config.yaml
n_layer: 13
norm_place: "pre"
positions: "rope"
rope_fraction: 1.0
tie_embeddings: false
init_std_down: 0.0
grad_clip: 2.0
seq_len: 1024
MLP neurons of a small language model. Each row is named by its layer, matrix (down: output weights) and neuron, and shows model dimensions 176-271. Each number is 128 + 32 x the weight over its row's rms, rounded and kept within 0 to 255. Numbers have three digits each. A neuron's up and down rows have the sign that makes its largest values positive.
A block is one neuron, or neurons of one layer that tend to fire together. After each block is what it responds to, as a language model described it from the Wikipedia text at the highest values.

L2.down293:123131112115101118148103084164126145157090121078163126134158154102182069136104135124133102069212114123143085173090135107124125122101080142146094085157111125135119164098068084132103167200139075107113093163123195077097101090177084122136168108130097160124125127135117160103098129088171131073
L2.down318:155118195164209075058135065096085205123134074103141155121146098087101093089127106105112117115176157112140150064143155160070108165198114147101096146163195106162151140167128135155080169199100136091096116138114099100112098100171144148068153145179092125093120117109215126085122113157112102109
Sports stats vocabulary

L10.down5:153106143145109099159146190137158113115044130096046128097144142050084110116130101171098109156162167143126168138043193118158084127108099154126183155053097138149116172140180093079145171067110146096111111127102136109119120156162137154119127101134172125163192096144102075119158088132103187161
L10.down25:099167159103126140105149163116169152099141104124148144111142129077108091100137200051138078125138107107166137135224139095112145119111154111071098132120076188116087110132103113122143156176189143130112144128143127186096112145133127149172147173111122141169089104093111175129153170053192069122
L10.down70:111107103106137149060159065148128150078122121144128135131114141183069147124128108157118120149131164166095144110086183133082104091134166119159086089105158111132150196193151155133135102139149168104094210202108160063140165120093111133137133150132107188112162182105161170125050158109068115110
L10.down145:107145136147150148155187073104161132100113135186108117087128156146141129101087135156134174135151112166136126132106099116136135158146164117120109118153192099087179111123106164159153196098113136099127157158170116113122092109127131135174132101172122133130109113153141109150144165117069112111
L10.down255:119129150143173093136104123128121128104139142153159135113201120122080166062076130142170112084144198119138117126116157132107144182103147129106149088124185102059135160143145134085077175149162074090149134141158114092117145159122136139166153130163106126064109136119125153143158110129151163130
L10.down593:161169096165146102135136064096124126160139113150078122046141183128115101171124131096126101136126135112226128139080087101118160140109126076159114148139110155163135166094172194103086176101098059135137170078083096088188095134118135157124170135078110128145112103164131147148122122176159122155
L10.down630:130091114174176149114076151144135073130156188175128098154133166162116165144107108073122132123157127167071065132114127161105175158117107152142102136109089119146161109111091184114147127122140148138111124063096165061078110138155080127095158128137103095106152141136160109119124116166106111177
L10.down655:136151158119131116093128104172072113131124080134139128140149189115145194142167090133178138079092129116118116128094111092137106123117100115097107117167137112181101074101142164045124120140083116112176106114148191162085155122146118195178119154140160117151147135171177141168155119127153134152
Starts of compound words

L2.down516:075124078149083116161110142174174101146124171126162196096082159075111112088143089116153108117092091159171170031113137103201137115162105118139117123155120111118124112096145105122101112119139141137171142108150126123148119154141096119180126124139095155219140121108116140170152154166122201069
L2.down656:157127166100104145122132083126172181125116125160125094124117137114102144119117120086068107169081147126110208133082123088134093175135135107186113136104114163127076137112151107109114105047120120151149164178079147116107083148096049081197129178174103099141181159156119139122137166157149216094
Forms of "to be"

L5.down51:078165116149089119091082144127095135085113178159153100073148108064103100044131109162181113122126090093088110155094117127100090107127097107118162050123134109155104103203145090107114127062129162122073146092136095163129104079082081110153104182126088090164109121144180155113109121130171125121
L5.down258:156140084159090092097149183095198152152128124134150128099159155098119161108104109124105146160171165088078135116098165094147093104103096134113072104091088081100111157090119147084170045096099157203161099087115154076107156165148193097152144100095127093156102119117169069038171096104149105097
L5.down315:103135200098179141135135083152153100169152122150084137090111114133156084081114083101142141161151134133164189121194110107117066081097100129168130144210152101134146137136132117064121086103095110173187129102165142101116066165089090105115150102055125151142173144079165113113060087092075152092
L5.down546:099113173086092103124101157095067174157163090174149133108129121187104128162157163169145131096080082101144112121117082087163100133115099133086106085135060129111184118129161168118121151076038167103152156102078078113107150138141136128106110102135145150149148102168102164128116142115127125137
Ordinal suffixes and U.S

L10.down94:185069118164091110080208155131161140173130095125115073137171178108170082156102134164103142095156136129139081127130070176124096121139099136115141150087103079174154149107184167117148154156132183104137152098138072139138098118160109188155116201126130166103124163188100124158114192139134166180
L10.down175:132093115071074164194112137142099134194175111073147160159125067193113127144136182096176169143106122109136099142143163071114083142109095169101111120121130161100127177155140132197097091080173088093135175099164138166071104185097164137116156127108107117144124104113123117113095137142088095147
L10.down302:143149135066140169145151113106147108173124132128122139103153121174144120125099111132167149179164132113038154122183062127123084064124137083167105154123183091111110118053126147139113137158110147125117110120104125144141144124147117119164158167074066108107093129141099121080056159072180089114
L10.down320:114138139161164130086132156137140141105167004176128112081112115103105078190149124138124119192134088116169122133142139098161095087175170152159130103114166088105149143096102145074085105083202152134093078090117100135158144146088136165121159131108114114153078129147096092119132086144137089113
L10.down618:119114143171151156152084078126124153136111181131110148095112132183099105168147130132129114152094069178120126154157078165125108145136093169072148141080081124088129169098068076161082075172195152112086182107157144076149132111161070099163071089153150171063154136116076136105128167119120174133
L10.down669:099137130142182142131148152134160083088125103141096129118146071070118152169140157170148148081109148147135125169211149101124083134151213083166151166163138174132113106171150158175144110127163173079124167125179130125126117127186060165146116048105147136123162155131098154152143100111080097182
L10.down709:137136127125108142090107088154132155173086093106093147118136122096082134092103075151086118086153147140129111085154116127125125100147205085124113147115128140143120142111115165077162129088074085086166156107050099058173170076156106091075079123106102131115154114157122125124130119135116128138
L10.down914:125052157113184119181098096123067107157144081125087168098127100113094071098117139115167150108169144164097076067079157128136087125091127142140129117102130129152127104157166103196118162073122115152156188136068125137186119139205144073112135147104120189155145152122116161172144107088133148118
Day-of-month digits

L10.down48:109134151081149118105074141073126132134095083153148074118060182072106088155125128107126119196130155114168138210100154119096058158157142158114133104102109104151146137153147174107122153148147145115086147120128177145109150140144098142109176090119147106154150088151114174135165164178065157152
L10.down149:152120123127184207165144089116121194140111117100144170149100112148098156144150087169083125152100154096122117052161084090113123150162044103099107155130150108125109172149155103096100128091058092132172109094132174091129142108163156183116104084109168072098174144081166154146107152129100154197
L10.down348:158115135165108136135093127092109097129135118086117129148145085086150148142161131090146082088079120067143138100179122115127148134116141138121135114127126154092163108101145132111079167129148093098106135121200098146096149129099138070104100140144134181141132100184159090120135136104097077152
L10.down565:088085157125148150144096139068132211104091123118089128110131131164184120096092085102131156113140118170134126119213149117142113164110121177113134158141142105141063100165111172102163120102158139035111083142134193156170095064134129142134151122078103122146132154148137145129175085132145154144
L10.down668:146092093113142162089105142125074175112145137068125088158151062146098177090149144123150015125139159092101134154153170107083160065109133105172143137133113120095182151150131175135170093135065125136113078145152149168137197113120091137232084156117144118188117123159162132148107130204181151160
L10.down700:149119142169120103069139142142084098138060057131081215166112084129072187170115135055123159095160135126143097101126102122105104171111129131088116149098143122144112116142143105127097134156074123150119162152144173082149056077102082132093109109102177094132172110129151108055158161146074086078
L10.down739:133169105157146172141114141101128166108132103090124153101178113153151084062110141171194131107085143136120092146151086116091094124147164116095168108167143138120118133135104122147158148114107138161049132111114132184117137127156072113096129156162134114070174185074147127118145145126191116197
L10.down896:106126156152120105159132058170144142130098099112143153135181154143221122137128134077105083148096159132118121130139172080101048113111109112121104127119104123112138148163145067160145210103142100200112131131137130086151149139092165152109105107177154153139196119102100130096082074116087113061
Occupation descriptor modifiers

L5.down1:146123110157156134148112109151123109181110158113129108148162098206125133057133139120189136100118134170143136119090127096120159163126067192128125125111136137143148168137154068161132196185089138125158152135095128179171146136163093169175164157179109136164165176153129134138109140128103138108
L5.down320:106157142131090125120178098177124094110128119152104128127093146047141114111088153132130150084165103189131194109181114162167088060121107159101147094141109126089091127160120180117132165143124083162188154108102136130121181169073145061126151161109161121101223130181139147157093092120189151129
L5.down484:043125145135116169121046137177147091141158121112077101148112098155113132098068124177061054109137096216100149067158113113175048089171145130155163141130139147165122121115102095136099130119048171133122091110121152118107139145120140128135119152078129102074117139109176112114157199164080112125
L5.down577:129126139142138102143119090128129097130080115151120125140156115150176105139048171193178108113159097100165147173093149094141133223089097138140135123130125152152135160100122081118174158117132123095137130100131140118059083158150105149125090075118104130164130205139144144161078094135101112153
Degree-granting institution cue

L2.down20:109140104131118136090100146084070125154125112101129068166088186111105140105089150116175162147181140147086152188111107134085135121143134204130163139172109134110117120112144097106095169127151192133132105177116093160156109126186100119115114143168117106148084144106160101098145118186153114149
L2.down806:117146131123138137161139072124107138177111144146166166168130077081158187099111109096183133125126166178153118131168064161062066102173100161151111059123136110115115086080156137088083135098130097179116121093143126074154123119150150154119174091168174135143108103107103171131110053100099172087
Capitalized name-part words

L5.down387:188162083162098121154136105108096085140162172070123059132105156178136128138129156172122110128144137098112125192122103050089104163137147071136137149101156113131163183068183131156130181089066130132115092114113113108110111155091207139089124108126117145084073163123130143129167128159149112154
L5.down624:161087119144144100144147143078077092131153135101139104141106137164138166114108165174090155131118080153101094255123089106127097111101130091093165118125169116104168111150124125139148096133101069134141132113109145125133102132157099133144181105126092112096108121099157129180101111137123149114
L5.down744:135120111153086143138127133120144125136199148078119138129097140129122110152125180047145097113113080138147142159096100149188147170138087057129135167194125113100121146129141147155199178079156150103147131168117144135146092129111133163102123079086081190119124097083152146162125109142115088132
L5.down791:135097150164096122091184112150168067121159165115171092165085158124165141145129151179078185160122048111136142163110099108143134142148110115152197140159159171129102198202119118134173110169080126118158154138155196132093132110090154165184118120168128125119110136072129149104119183129129091114
Person-role word endings

L2.down604:126134165160157089100142097122109118112091087148157187113162171087155176164102100109114120181152110126113214168099198171151070131126103082191133219161152103142098129196085107181127126142146113121075133096074117163086113135201109134158054153157099110120111082138131113134076125057100145163
L2.down862:140104190115165144120135147113107131117155115103157143108116192216222175038150125154146114130145093156127119141100134129145116088177056159156129131109101162084155141154107142143168150105121129101102175126130121177129177115116080041119054123118131152133119158121120120091112129128101062112
Month names in dates

L10.down10:177100154173144154149127109129115154114123133108117162108140090150119179173174158111090139056099122090079143094134106167153184171134148164129125094100118135115140094105105108122169159113073160106093099107135122156146095075127085055090154144147193157119116144118159135096152126120153110146
L10.down83:165114110069148102146096141137124061147173159124100152168170099069132162159185135074117042109181178152147125145119094125136038179102118167103114099155096132140130155121058206164153130101034114134135128053121137120140174112127107180152082127119065199097097149121101113151130114185113125111
L10.down112:142131127119152193131111139127132150173134119128121127107210143108162156144105154100037128130131107159124185114154151065124107158146127129085095150109195118146139149110131153136116112055129136137159204117093065121154134148116144128159138132154126128130128095122168186127110180071131122124
L10.down521:158178115125095139143160093150133156125143096100136076100176107161148136138161149156141169117129127178117143145066135104103056135119147182174109135130167119072148151090155108165109120142082152121157107203130136157095148104145159152098088126101129110107115076125133148087176162168084128115
L10.down585:147094154111137127069076170122122084143101113131110162171156099108146159084112162098178066125091131118100152092123160125155194156149165183123132162101063122115134123152090155119166137115156113147103111159139117135142120157151124139119147093089166112197143120164121106076138100136168116107
L10.down672:112118151168108100122101119132137120177098175158099161131094121142168083078128141147132132156170125120212141114062138074094094107126119112130096144170176131084090114124128129115145127126133180201151078100121151114117124167108103117113110099066128102117105109102108192105123128088161077148
L10.down780:105111194130115120176146130122081089178139104092132079089146122185148130092167123152113101189165132153123106148150165107206129164084138095090099118178187117089106081128075080126145090115167144165121149081174134110149086103123142196115095141148167169120131116060165103113124188121172107129
L10.down785:097116060132082103145104133134188093113120153123145147057101076126122158146097114151120087174133130090106190111042125123123105119167154181092108131138137143131124146168170160160172180107212107117077139112119197147149119126095096143134120104145127138137139164089135159130055158128113091111
Biography predicate verbs